Weights of a small GPT-style language model, trained from scratch on English Wikipedia.
Size: 13 layers, width 640, 5 heads of 64 (1 for keys and values), MLP 1280 SwiGLU, vocabulary 16384, 59.3M parameters.
Architecture: RMSNorm before each block, rotary positions, no biases in attention or MLP, untied embeddings, normalized queries and keys.
MLP neurons of a small language model. Each row is named by its layer, matrix (gate and up: input weights; down: output weights) and neuron, and shows model dimensions 112-303. Each number is 500 + 40 x the weight over its row's rms, rounded and kept within 0 to 999. Numbers have three digits each. A neuron's up and down rows have the sign that makes its largest values positive.
After each neuron's rows, "fires before" lists the tokens most often just after its 100 highest values on Wikipedia text that the model never trained on.

L7.gate99:472587491456483537524553455513437455538509421518517530552559458531484500506507466501532500549513546459529569444521407532510548492503473529470478501536551551503516478482513497541512506516534532481538528424505552486511499454532563486502512477471532514508569439518500474521495442410517492477476484522514536493509516512488555511437464485526448521516471515388499471539510496569509526575452575476430512451431515472472517473543494518433474495453455513515454453465513439439537484456502483491494478485497463458487488521508451459425511466535496486490493517498505457497417498503532497457
L7.up99:470543540524471463441445533585531488501548480423516488564576509444479481545446461533474434433506550534446481461462515480417471393521482468546449530529430420467478425505414535498510486462531511498415477495506481495587464469508490490528522444473436501527471505515525521516480494426434548471501512464526534471501517492464500510502528464558536405459537588529494554453532545412510446446494551553501519494388508480519557455465524478531493562487461491439558561538469518408549519483492479504559556575431475517511508481471505469495528507421550457490506522503523502490479508528495505513
L7.down99:520433451490487468526487507497515492538492507479462478458493486452477531445481464511443476475540533481517471491489540577482518473533343533493482511532455512443455505555512529528604455505515468589490527582514495499484509518531540438520467577489484530457501484551437507513489478610533454509498553497509462445505514497469511493522514533491483469466474481525535485483524578500479429507591559495485520604500479506488492496468478513617505567556527474452514549518507587499502543524431536486514521558511418510468504526503423471483502493413458510568519522521461562521469407489570509543
fires before: "19", "20", ",", ".", " and"

L10.gate881:514572495454467467450519540537464465468422473482483546592477483534481476484473538505545553509491474477503492538524472490494487514469487461497442483532514481480497499519521497487466470538509499508515499483561498457567481524451454539475519513493427515537515536442541480503489470545520566539492451444509532540573508523519484483480468541510541541468546529453455512469485464449485488499585487503475524544454551544541452473548574546516449499542483507514506541511500481450512389473472432491563493400492471447487508582521532432505502573392546497504495529503423467468562400448438479578
L10.up881:465533569467529546514552523504556423563591457501530501432505574510538499516575510467556452505472539450510523508510479519510573527502492509560502570409473577524527507420532501434456465535538527549583481530485555534485511523481423520534503523485464474487444531510485513468465431460481518441509511507505471465514502570511478512520495472495494401489540563486467446531544488501529561557461473482500510522449453489513515458516529479434483454517501505504554492547492524500530508557493453533480475500469522533487498597470456481461580512455487463459555468494506507452465479515472438546
L10.down881:448442503455571514486504547505485548496500547469569450605506440513492480564490574557517459511367474498473581497496581536451501480506445530451460483521495508547502471534484570548462552527460532524536444560501549506496401442459492456541457455557484540483542482473465508525520504549466492557576537548529572462461466472552534526486505505433436563514454517497491537482439511541436520478547487517496510471486564450521511559484445490466449510530474567540384531501474510534495466474476512544496570449554469525501535490500511478490442570483505440458527483494489491489526552479548542514
fires before: " ", " of", "00", ","

L10.gate22:448460504496588502552542495593554525446557474549450567473523587511524502486511509520479541488489460534473469481514491474455543505471491503437576480527518490502504543458472456448491523556486506470445557500477424498534549507507564459482510516513468509531534413493512471489495530550506482499516465412450490460504469473478491542463555455526491502513559521511485387506618470487475429429539494438479461474490493509531490435507516474520502490550518479484457468545497491488459457516492470561614499504528460579445462428493490545590465530532535342503428555533506455467575503455494533493
L10.up22:576407536465464463526479487516565451544525499509530439528521499521542432531538451462491487511415469450544463424422507532516454597485488370420506486549474525556515538474507481536526425499456538468498495529565532512508441543578537506463511501493475491572490475477497509463472450465511503462546445524458429492443517468426506423450497468486551540515558506464471510521576478438495509542494495434556478489478469426503516466469480545513447510532476493495570477507426513576542505501471563510541460522520497523494511518561594445492480494532570448505427482507478468554449477561521500566
L10.down22:419463442462524509475516551543511514540452517449460507529516498472482519464512481513551587572536508418465487449531531479497484453474499458481567495504438457475497549455512525527476491611404462483569547532509575461503442476485542552543425459526413514508474459502509511519469462510558556526484482547509506493520518548544518537523502459430461478474456549537572498509501469486488445522531458538506596510456535417534536532527495513447561491420502515470460478487479566462465489567434519499544531529514507511418466484571550429536536515529500456529532464529468513559527473515533541528
fires before: "|", "|---|---|---|---|---|---|\n", "|---|---|---|---|---|---|---|---|---|\n", "age"

L5.gate729:502554519608519530525538546471554457514476426614449517498475544505439519570509447458470464468489510574502464524468506533540447516426476501447535492512478544533556592516554480560476461462566486505415412559482489528513515547483559500407469505534503475456452534512452504496482516492458493542485514515465445485469475546488460434451516528509483483506446467458504545478453569434491494405470537473453478429505567501502510573433468520530522491532523491512486514559454519538485499486547546481508581482493593503464517556463504504528541490483512541533554520486509502495536506475498510451
L5.up729:482511534538525495565548426534524439484547460565475509461554445506547577524481501512477546472515442542499503545503465473455555499467548507563550455427481519485451565448521493549530465504460489462484508526566504452507508540467516456490494539500497530463480511489629516510548527475439555490501493466503506540427529550549531471513519576463484410491499529397501496509507535488535444420471514483477433521511552581522533541482538463552561505538439545510480466514430538456470427472500468460578522570536490548353546505517568484535513500503500515511549509502457433501535548442538565449
L5.down729:485564457586481503474417501514521454500473504475503530532506483502532536583519488522468434492540482529511509472466510532492583441476439542508501485535522480516479516559449441482530549540514541502494504521535474516458530458512534565441498474455506478565503524534474482468481482498463547528491455469459469412482530527555486479463490514439527519478468482483558521580508496468484485495452587531536538527521525475488472529516422484540521453423433505501467552517442493511471445459474493480432479504444456486447459531472462483447455494485506443489522428452557513483546507484497467508
fires before: " |", ".", " the", " ("

L9.gate164:540549510537541593528486462512495538546545466554521593550438547505518449521484524485458481434516513539531490482537419533435492534499494511464474508558461481528525487501538435474512502506553415445520463571500510439494453422453531464535572446555506442513517470516506529502490530484462525522492531572508500452570459551482483526537517440500411459451558494479567469519606522499520523424554506506451519419537475424485503506541581523580510512538563470484468536400476525463494524523501545444494540460518517497464480597511497484468528459437503524530474531586432510515488506476480510496
L9.up164:558465476558475461462535479497463416521517528466503512531498544517487418501529528526431515476496484519545483561522453559446503497500568560512486425513502487526513561422509522479542524489431479528576480535460467528507419535520533506457487446494547498468496509560511497498526492485476502470532475587531513474462456551543474534494563490541489461485417534448493449495515541464466470475490493442491516483516506436408495493520471477529520467515571480518521524475540510467455498529401513467493478518550470491518599506521538442506393511586428512548482561487444476469457558475504483514
L9.down164:516535489465452420454463495500449487531491510466554452522510548477470541530524481497519513490571449536519487556558526580449454493482533485573543482446526558513517515608510396534460546513503555512454449428417493438435479565441394595505454415548518526526501489590562506441517552525482502535464507482472476520488513504512503469536460536498564456452508488542469474531499552574457491482541608535449505524493505460536534447496513456479436574485549523458467497474573480493507546471503552494509492505499450486527498443479482502509515465532499545543530511550490528489496487555507516524
fires before: "20", "19", " the", " team", " |"

L10.gate874:546501508520593500472536521548490488489489497512538482516494529506494516496534488552491501499493527476522483548444490469501572493467482584471477468552446467486466507551539370484432437521519567444465461528573467539464479475523523411477528441501517488504584505491474474543563485546491519494541515518487483532496509449481500477498472463550522501407536453485502478554459438515496454470520508517590523438438550547503465471525515522554525534559515470505503571584480497496535529508440563507510595524577519527496479529472549553516501509495507519586501470522564534568519496494462476439
L10.up874:543510504527489538460517439501518517480489492484508446517433449504555452503492463588470472476479466440505479465512502468496418555480471466537449484476476565542501467531477483538471450540397514519503565500508446535523535486473509501510452483548596512464473509510548521551561505448495495556553467444528472486496472473524417487550449509424490524453542505556432483505545542498518499484484555497462510530447443438434479544459541540497534528466426482508589492452483463569540500471541488461471547504568491460445457466503508480525482497539448545495486485480475443478507520472504494489
L10.down874:513414555552455467453477561550487493560514467483468593567445521497476500445512550454469526463493446533535456545461516506440512552434455450512521524432503467459485546394513549534525519567487493532488540478512454500489476410505487459527575482433522502506504525535472487537480484454528547445533539482558442544514481490454497586524501490529557451473441491480475493513566507519540502470590546524515565515461477460515473479483443383508533539507528502467510470609580573475473525551510475554550499549493409502502575495477413486529477457523467503553549514533483450550454546593531494525
fires before: "|", " |\n"

L5.gate626:506527552519505465492507446516554484557533487493550530475555544513489496478495465512519591560439500474517461427545456451511549515450492468483516553500487459505498514484513494545448513458504522442531529518504535470443514525486430464481502519486541559514504425463476547516485476471484498444498445412495466459484481481498641525508531502476486529498526408506529490458464545464494518417527527508422502513469476434572538511461513548426527448494472584530550511461604461536450513555498520534557361494459487532501464505451536500535480554503531528496513523525553519457452529384495492414
L5.up626:550544477507513518460510509475444502467597460526469483460464474507460485579527430504552482504466532518527529493465525482532603505499538557520565502464540489481561427411553450530457471492446492479472490437509434509489501604462425495497483503528528514527519425445489513454520458465520520412418513526567540578500520451401459494537461504456529488459455483431585473475508504513519532469588511528538555562462530481539512629533479434437575508534544475491437497529454456494508529472469433528500465529539528505499439444485477487547494490522452581521518469420534490468516463571474465482
L5.down626:436515542479519530529531535456480462531434526523497495479554517439544511474498548529521571504482519469482555424525502545467455529523547471508446498496470394474499588579442527514511480470491545482483532536465561507461534438472560527509476502560504472508498541452498548487499438507513500506542501470545462442574542505517489528469567435520503497550533510583555530494518476558435505434482514566478468457416511425522534477495523597466442478510456565519546535499491496569482595547512450503510541483472502499457504483532483515455487474516501519579531556514534463496466493416520491483
fires before: ",", ".", ".\n\n", " of", " and"

L10.gate702:429455520454523499523608484551508498501531434568415478511520475440508472603575509502553485507512579489494486489493437499419502522499487516458530443542576487492523465412453485484497457533530511531555486555547451501505480488536461463536498471516540469465526446508496442521524509493474539509419456441489482522478490497508506473485472427509485503469509552471594505443596511507482480526544514448534500458523453466440486567578474485477534534506438379475513416517528531451519483591519505545505517495537471565450498519461446592425473525518537487542549519533472456517509540505434506539
L10.up702:533424522527546443491525495511547536498533512466530560411514528482436524553450418483466481513515479491574467599498539475507480480471487515503501503566464483464513547474562576498462458488439492494481500490498493515537500505450536527450499506510589542439438488481537459519506446488442409574509458503517460456521457526540476492480484507515510571460519445516429503529531478474445489500543522488497555494473501482496566482522487481442526468534469466498488475494476442475493497525481479443523539459504516500438578499523498424519494381559471439499443553524486512493433518568431520462
L10.down702:518479479513558486492547448445515569471537491483491486477498564502451566545530539483577579538511516470564548492532446465563454432506533457504492482494536524557510534491536557498482456547496448415446490477479518532464486499548555493482473462437470510491543573567522514495501535458471470537520458581529535470500450497452534469403519402458437516537501551519483484482495525526526473524498546483544524450522514424468587511539437496525548530501496529468451506536404532472509547527480503446531579514448550532525543397507481424507449444497560514469484460460484472571483554464537536400
fires before: "|", "20"

L9.gate563:456497472466473448543521520529501582446428508459504504482467470470583513499463421595584438569458590492490446432404457518519504529576577477478484521524490468497484434492473412530497525496487496515521469453478570500407568545501472534480534514513463490502560514471430480541414468480521496465434433481544563503526431508443534494566564531498483550528499563547485439445539502487499513451480507499512466464483509483471489580487509546483506520479495468491426476522531560572522484521501440512526511472503516527531563510512503516503442516495538485493454484604500496580450463511511506558
L9.up563:599515460435459450516557446489433451481561467461555469528526490484542495541461540469519427532470535455449494479515460496483522500430458493416515392418541492483502499500434488507471553520504552510489446565498436429498529499490500463499545503486524503468469484498519615430457459513524461535508612508521499406427503463401542479474572578495515437524552518553515458563526601544515467485540531535470518490496521543470482512509557568433504538521493533554529506540497523509431491453460533456498516516507497523502450519509488448554537499434526484498503507569492571468474470494524535530
L9.down563:530494575449517547462494468530530566489544522527558474457530486456552491503502514481521491449523496535522570435431443461518537424470513463498509541509455500428430522532476517406533527552418523568549494450443521463490446512493495541542442458515500482460472503509617432495495559507491607472496507529591542507507539482465491505440527518476613509504426478447493502504502432499455479542518543508503521517587479482492545496493518553443556491563478530538523406478448489477538508477520442429465441489532498479441521481447573539458495466467465532490479543449500541417488569521444477458
fires before: ",", " |", " –"

L7.gate84:565511504501532478469463502448488460583524521549554391539523527398506447563480533513480538510470511499493500473510540485468515512512536429480514505491566506447467561522531498531573474471493508521534468547547465503509520583489492463494534472509432490494525562469580447474448568498562608517499460492470421465557521481489537538526569520509497443486429517515472527480507366533552545459520471540525464472473536520413497539487502472489518493540446487490463503499484512519522582532467521463520536508554533470511468537554507551579509448523519465517423481490453471479603575532462501471
L7.up84:529511497497573456470442517520565538546593489513526470593577524444465469556512467536586511507515423455471530485457462419475478411515531469477504460458517485441503540472518554564517433490487471480513517546516558493471503491492474472528534446627477568469546535425525486458506558469551597520561479468492481457498493538438539469501527462569517459489490500525479503476566431452544568511529476506466550459490462490457499541467481525542455527504374581468562491494483512472545517536523490466531486530541590509445474450528593517527506454503476488465477520453461493394544550468479497544
L7.down84:476519500478497475498438483469505511466413486517562480493495530473454576508556518526482458475451535551491516510557499516526509548486529539503477486554613474491461473561533472452490486621517456512474417546476420503406469571468512483507536545468489506554494468438560480466490545503492455471435467463517514528543584480549492529565544579462550490540473481536428484551462513457512465492516516559518521455509520508537459467524538546540518505481493471530592545538478465549506468484520527446496480447426577389459524400489505538474495512488449497560463512545467493565509493499462528524
fires before: " that", " the", " \"", ","

L7.gate514:485444529419514457585526483566492543483486461497476492439537466510559495620476513598470466503460550496486503517520518515608574511512448504492529536453501519527492494475423460439482508491583433489468539503488465552478521557507514471477496516496482487503533463487461466486420525556458516540491453478583526487508493467541514502420507506423569438483546488542484475532547523478493489568462507546447482437472484504455482475481475553457499524492494514450464428476491496466618515471544621553552427517490515572530562511524455543506522569525472531468552504563503513481455491477508520532
L7.up514:495470499541528506528532475524424517521455493477577532499507517568533416493424533484601411487471490507451412490589485492583487513536459453542544593474459417512444507537420450480494545514480495530474533503466505545479520446431507504482581537497524481535537510422511436558553508509552488536455447500593474391467472497541517538542430484547448543568471479480459516510491456462512549535469522556478481484554504463458459488447514537507545492498558504512542468455503510575492495514474551473577526465445461520465550514454454529481503527547555435505505515484472528491483450520531488463
L7.down514:509548509467528453378527514502494492439483468535458543535458495480583519519577465531464496537509512536473559474512477484483534532432493498572469539572500472488491445513565480486425533472472505455450517465531535527488497440465535508536504538522506580521568519536468512506381458524421450499462434541424548499471549469435513510468479472473498477541465439529501476437482514573505556524559432527544512517476487453415551531480465601480500519485513500493464474475471513421473516509543553452444364520512511518463538494439476552557529484619505499522508531577529525556559518509514536461
fires before: "20", "19", "18"

L5.gate593:479516485446484559571510476464493399530513478512467550482517501513473528463475488456525538522474496504506561471554469446483483489504535519526456472531497504454508584443403457536540534487568564496521441502510536453521502490419536553489511478503464575493507494535494415489517532540472550484463502481496512487470423455522506487536517454506470534502497486491490501519538481526452452460487555417482528551598489558472481574517558481491453578509487430489551466544514468494526488576516510507497490453462559541501482551522545511462593547551464474505501449476473459496435458458511455487
L5.up593:440553478543544484502508451525479483527550483547465485515478467390576523511407488511580522514483544533487533502475499482467454441472428567602509534425527482505477499476439492498432444512480484573511475490373454521499554503456504520514524502456397539496416499393534551461468533482514497501508515546492515470465501496491462576461554441534513528531493494491576491487502527455558485499508546490485449477521454503489512532496522545540485561443534489498518536562550595492524525633449523483507542503490509494460488474484529478511502514475502506451562471519493527567473466461436435463
L5.down593:489488467474609493422519430537474500470510499479515494556497473589514486442547449533584431437598519487513471456472571522473522521497522542496535532543601495533439508444554529483489489461532478568520470485497515460496565412492529512468483518538500479518551490497531467459580480502465506472474503494483527467459547561473516503405496522520491521502487495501487496447538460479467576531497477519495500525478469483580531511480547481493529489488516489448591524548483573411477477600518503534480523471452532491510527528505473444473553487498473496533510441539518460579479522492515508498
fires before: "20", "19"

L9.gate64:466466567538556583423497421426514524478517515528545542468475561531407440533468483583535466610543476432493560497503525435516520482503525508492471511503447462543468481482569433412494448438553559489498513576470479481521490516512506509502500448534543406464550509448499445492448544552543585578521494513431532502488520490583407549538543446485508440439495544515538521496508463535503464533517528494520458545481508419504465450466486507472517533594397544471593472452535463474548454550488507508426543494533472567481535492523470494515463527494506507488499488476514558495541521401538492479
L9.up64:539482469488522473518501539549506496498554450551510469493469461538464486503537486494534544545467467488496480539456502514580446589524491514520497525493534517492516514490566489502506523431523574518463537543475562538532506499537539531525479473509483450503531567478629507504522502531548566497546568402532580503542521412473516481529550438554487527466472545485532522538488454492525504473455568496514469511535466421542481557476545485481434478411549496519511463506471523457540525534505521556539467476486558491526422543534567485505478486507444445551473517525520524551454498520497403456
L9.down64:571505572452543504514492464540490492529510529499468435451470526435497538555460402480479541432436521507522513506415510591490433545494502523556494500535482504556437530570520409512486508504527469569485497519482485487480519494505451484499477463536491514453446500417529452485557504493628542518490467473443462425439511506527440512456519503464453564522477503446464513491513497556482551492510430452412536487495554510449497512507507428484514555477500543517487518547510503497463489439503558490511399466460422511511512448484525497454490532470521444504489484474516493485516513583552532466
fires before: "-", "|"

L7.gate31:484517505503514426503485472463553416441483504533631484540499471438501529400475516479506580447478515530478463577424460524484503492500490491538459483598494456436454526508482514505510529466590482543526517487531454503536543486455439466531520407519451559472467502472558510523497598514530574527468501529487515485528474532548480520537486461550497498474477528455479506479515525486483519496422505451531468523507482451489556498540488494496534519514489504422474507524513520497539556457460459390504470480545497440531426540549427508524511521542489516451462427516510511557564515508489453466
L7.up31:521477527488539526489589466474537436556479492482513519472537524453492555543427552521441432566523551478490451453531505446502447433431471470502500463504543531552430509559532519592492457518509518530492499526511455398553510545518493523450512439556571457496442502479505491512510505455545490477404455520527468532482501505511564522516455496456497461453469514432495547554530549437427559590515479487542464498527524490519525539515508491444519523522461463480475436490488525494548604462479413566473520490502547504514445599540542530533544530561530534493463450500488467417564529465439488495
L7.down31:425487489463544488536460486519459582460571467537514471488463522503542443410483473548516560466472557520506527453517535515535424435538531528485404527511579453516440521491545510544519492502549550534467508481517490538472465526553492510549453544477469523508495483520543548491518509527501496399482509534478530439508499537541488570478474547463536444543489493398518525521465483467494495466539453473528464464493502510481541510501461514514546533564467444494552487557478525515574518509523486447476442473470520458447452454511541524470448467555486469481495465558488476532554596456456481515
fires before: " that", " to", " the"

L7.gate450:520465441489453520538515500516479489456513462481375448579471471536402523489494509527519495463478517509484506562528424474497554474494444451498513484500532546448466417445452459498457438457558489520422545460421423540515540418463432488510431515437518535507526520482519425467503441478515495495457516505530498550500507478530595490545548471467480466461498491503491595408516503542507433498486534493440575512434580500508513465468471550460512472578442454514464545501454434539521522549512485488519522463460508479465520485543400486496459572511502379512535465451558497431546544528544444481
L7.up450:540444428536469481493450510435482457462526461474434520522509585511474508504489545536444435472507523539463520469486423494484493457519493477540425478554507544479464519508504510548447501455468504523409599523438482512460526597492563548569476526519514511506497554563476522491448504473484526534396518436441445599514501489496472473511502516473502502491458566471515546473555566480491571519446473521553492486430597514520474504501578530457463515558508481497481547460516475483651511537478508416566522483462521508452538460504519541568552520528471444512498484486525521470537511423413461545
L7.down450:477494546415533533447546434557558478435469511470527475499522518436516527555477482493465438424545476509559529470498551506527502482428451503532470568487491496574535574470481558584463569445452474468532503490498546493496446555595488491515507511530487483418538503546491465513496493502469479523498486480462544494466556528566503486487487487479488528529500444536530412483410495531543521430510527498572482539460468474489531500427512556494547529586557516598485485448478503504531499503518550553476560468493462512504526551462531475539454471511550594452587521470473479511450501499507571522
fires before: ",", ".", " by", ".\n\n", " and"

L5.gate17:484484530517537410542535528516430489480508457561545500551506478482501492504397470487498517537564500517408403561447504418551526545464501530436464500436489529506488528449521493480425459548487500461549491540431512504509511502422469486445499519380511498478494536513616516515479516440458547480481511518495480530558438549530506491405521464465498489383452438428530542460552452533584455533508518472485421472502491532523521529472477486529482469484448509514569516541446580539506468541509502449462450477491469486529493490512480533529477420482535560534516479486464477478536520522538432529
L5.up17:512485539513495551496554501501531546538592432585446497536461477580484428491465445520507448468554476514469512474491488512488536502550529501485596489492464441556442511485500439508451545424497436463458438456491456397487450522465495544422489505483424474395523504461512467528489524438468549483502489499497410489540478494487519494548475559499544554434458458457478530457510573502448519499507480536544526441559472531541504549495579487529544500515464560424525459446500538471492455567499554451496527518549459452453439557526522478405535519495507480551515505447502522448536479568546508465
L5.down17:532479560505503540526516538571466553485448470438473441535472504481583496487447524490509509541508507530463414487475526473521400570437492545502515539517536534508443505524484517487495409559506513458500509560483523533485551445476550502508507497499546451414558514497440424525475530471472539472501501454411511519498412497486506453435499496500494566558516570559481489460456452496521454442513454480478476426501516502518470534522507487487456489513480524505522483504469552482541568526482460507449462488480528553462491475602543532543528511553495511489483456512464519430581557439481505579
fires before: " |", "."

L3.gate1018:442572491479473531448482518555485465485624556449474544493385495534489493533472501549523560461470499472501486515508562532527460520528432469503463484471458489541523440479489562563520535562519469440495511558590521484495475465532505490512559511528511501495478508481527576420509430497495540513528442502458430508520471546501528545510590494447530423517538477448472549584477541509440570473538487590532529491410486510458525561516519466521526548445481480484531548546517512413460517503476559508508505479516520603534511502445449491481559494503468483465528466553549490493560485494521587497
L3.up1018:472511460492540552480562516539579536445555494474551540500451495411478501552493499517578556529458532477505512565462491538532468475496448513502485530459496490524504571482484551479414572509531506500547527587508506490593502424544553459498548518430497459510461493418495470469499437496516476438483514446500484439485505530495509494557502501529587476543491494482436533484507521413492501517486439461513504508414492476428560529470459538473503511423497487492418467552450482533460488511538465485465476410466436574444489474529489538490546490498475483454514496519520459465526453534618515552
L3.down1018:484426447407497543503436514493507572510503507475509447491573468468490520505427460479570445538475540509514571538477500448487566485544503558573511540563458564498494517523490521442503480450469505468452494496461531470422525439474495510539496484462510448543472506547463514519419464527506428532463498499515508490484514500486539476481455492453441512478527563563509491531559517522463538463446529390506500468501478529434485537437458529492484448505506529501555481516499511515536472484504523541459496388478416556519458468491404486509529436549472472492563475506438505502480501501528510540
fires before: " ", "===\n", "===\n\n", "==\n\n", " |", ","

L7.gate286:492527518507527458495523497530532446515448545532511455462527567496489557517473533460601536521526521546508514530487508475497515539437479478494463526404527487511509527474448478530541494538537524515520568421489566531542502491480487450557559449549533555500476485540507540560511496483466492450570508528533462444512456446470499500470497480515496641475480507543517484419479598559573469492544520492538485554455455486482473539472505494426520552497512566483576517418506493542520490576515517514451571497483515482582560464526514503530484462449514429470561537556528547499562548564529480493
L7.up286:470444535552474486564536482485490441504481546428451473562509527491415465460577520472580549532498476583557471491514499515464484542457511521481431465513423407535461571590489513440505495513472583516550535527521567481500455584503509514538503496485540479450497444565465515454531560507517493449463495540506469461485487492496460445429582470484549476485510462469516508380477431487501478504488424500495539461468473539531465486486530423463535444433465436468511462511516524499506555553500446561516550535485519521504435528477381444435500497552491509511502487536523460521427552458465434472
L7.down286:521490447443490446520479518485441523465530471499507526563535520522487552471509456520533411541502514475540558478457529480473476551452531508493515497488476595456422497470491548501493445445534450443504498482480506437455515466430512507526524500428536563482524584501491511496543464551489537490523492512484503483493568510445443495524510488484522460567453502479479426595489531452456516460487484535494498502484530488448505479478516500520564512501502513544535501465482532475506559490582482471521460432480560485543484390449538483492528482490577497541468498428516563425513520513488541440
fires before: " ", "-", " and", "|", ";"

L7.gate1104:501472501520513494500477518452508481546499487511495510513517467449434486589505464497571520461528507496492481435465528494554465456517527535452415525559481447494563538486424501483525486460547529507443475513502460535511526495522499502477493462532515503507487601492474567502558490504517561484437475437537491485511484474522503464468488462493464489474539518481551554530469534491516524565481560434540492524440469505483490558505473476509481494496491510451510471496465517398555503561552493492531548547602466489445563516460457456497490524535507549528501416488494482409464548504517542508
L7.up1104:473562485513472473492516483527455419535479457452454603542486428471454550511531580495508428516523569482443497460565491515591543513512517557486472481521516518513562532515457637514572521546500523559525553454501510517513508563461546525462436530486531517497538557538607429509434460448494493514457433508555471503548438512488497451527511525507534478486525575519463473550523508570561542541497457492536488509461535540525473462547526466515479481569490457508459490481516445559583439479504505472515511483492493447453508524546459480538522451535507517469486444454541535506515539525507520438
L7.down1104:514422502523486525496475549538478466520558466504476510511485511500482477483546500519458541454503478451460501503521521501535424563504496537467468488546495476487567471530427448551545492496522444487472535513497472503465506498507438456538480532552500492505469452489548494533456433517471431527496555538496556519438465503490493486455564496503553474504477546462448487497497528552480451516528517487460478458434448564500514451459484531519504502475510431502457483433544467453523523548534555488460499467519419532582481490567486500482567527482466490538561458538527445497405521520453536553
fires before: "19", "20", " ", "0", "1"

L9.gate72:529466534501463555473487485560455504460426540485489493519414524530472465508513490487481566551481492440486528473513521527488462545477484532494493487440524468546498497440522498572453562487516528526515520507500505508477531523531450490485502461485548588524560556422407526525551509442498541488549531505473525498547462509582524489490452568502597517495480428475463489460523497515541451512511533480510496522511554505523496466436440531575450457477486527515545520463537526550486451493501477490431530472541433464475599521438532527572475480515574434540520451492502521581539601475508485475
L9.up72:522467546528506459497467550513471495482498450498545526530521513477462520511467563508514427469549475518524514502516501566481442518478532583510486566532467478450549454504462557514544492571453496461518434585534517543462482462495509479554439455516480528470494447423563535445497513520528483468508524475447485497494444457510458565419505534488470566441492487547520524496437501499491511497476536498537534548507481499571487495526480452522528424436550510445453465483460540482522516536515446521498523557514452464576467483494500523480551477519483447461502558481545553482443447540503463406
L9.down72:437442568481507508567443527535553469462495532466496425501436514453464437478456483471519527485547498437464538524542536461517537454498518552458502476497500487484524518520461470459498536468477503534522534519525511520482504609463527498525564501544466545495499466384506498503505513470558478503462435469498447529422505552457570589535456455449446524427556520538513473512468451454553425511495470427477522497570492472503495491468526565464421442513508518570498486417445508526498479524524500478499459515583548494569459456513421492542482530561528517527467477547485519441448464485491498504
fires before: "-"

L10.gate672:513513480517520511554489507437493472526511498547523479462494549463464471500504452516535483572489520493511514511486525539485466491505524450544478555497521514566548542534512449504487534459535500562537437504442470544528534513515473512489589565450483442498545458479465503541514448481459563446461460456465526518491421470501473484530479475490501606542532518512428507516567499450538531482457517523418478446509486446472445580554475509449568451487458484490484512461565565510512559449533515479531571455513506598511536515432485524497556486473513500441505476557535527472461514489507483455
L10.up672:491438473489495504516540492489489474493477522489485457471511431509534480545500510530608494460534557463503489580521452536509533504502517505452538580550564495553498519544514450459551508524509448541527430449529455565503477516434461456434485501460575473492490420493543472528580481498471550448441480573591553459403488489530576487539463522473487498476518460487551513450554606464517523541482520468543533466499544493507503546539509520504519584595523489484436567524454528590514464476520522439443485491540568500485515483480529523484508505512468513465511472555490510485488447471450506451
L10.down672:573569526433478484436486511501505527499564502480606502467511448501538481432497538551495552440427551481543486446459457445526549494442548468541490512457450484525478516534511494591455499439422483444541526547513453581412446463391502505455558495508560560450570443452468519546500474514456546470412466450509511500511492469459523486429528548470465458457513474530488418558507462504443472508474492468496463480548536434490572367514505507529473529458497544499423472432469537436435540490484509466439439502449587524524495443439532504503500488478503435532477523458495536568408491444532472465
fires before: ","

L5.gate217:485543481541481519493458498492460419426490532535492531549488499546499500499574492502479506466500478462547488517442498531557474413507454507524455427540499474540453492463448475485457509497473496467464482498512436438440523461484561490523461510397445503546589534519498526546547542520556476536502500507536460559530535521529478458463471444511537504429500472458531440479473505500492462548493574505506529487556548487428536482466507477606437453460501513551420501450485505530530531480495487525511423511532543444472570481505409446437580441488473526507489456452461509558508440488544536503
L5.up217:521483459435486419536574504512498463480501435535537500586540525454497464460523497464515496477534481528530440491501481509491596530461498528397484489479508421510510481416467518507537536511475468497521508493550519503446460473526509515477479533457477523426458478504487476478486455510457530469500467581520572557508437483522491454582496448506457468492565450571510514470499497505512537489529558487468471518502535453530512499528475549493462447507516485509453526480512571484561506477500500473547426565504446390414549495481494467498494504453511600467603543569480487508521504497508451418
L5.down217:546456519465437536499426459446589490511414520481541413468533556576577557487473458450584527478568461465543450453445532434536489486416471493470523497564500560508467535517514574488469463523524509499445495548530466483445591519535553470494504492499483513522492485508461480556542452504555423467471455511468528511526512497552567542568508541425459501474514514523529454514421515536528471499463500503499512480517543492530506538506478459506509527422471501487531457554552434434522473539568445511524518463511490519489432547478496498579488488453462466555523433507490471456484479554495536536
fires before: "-", "=", "|"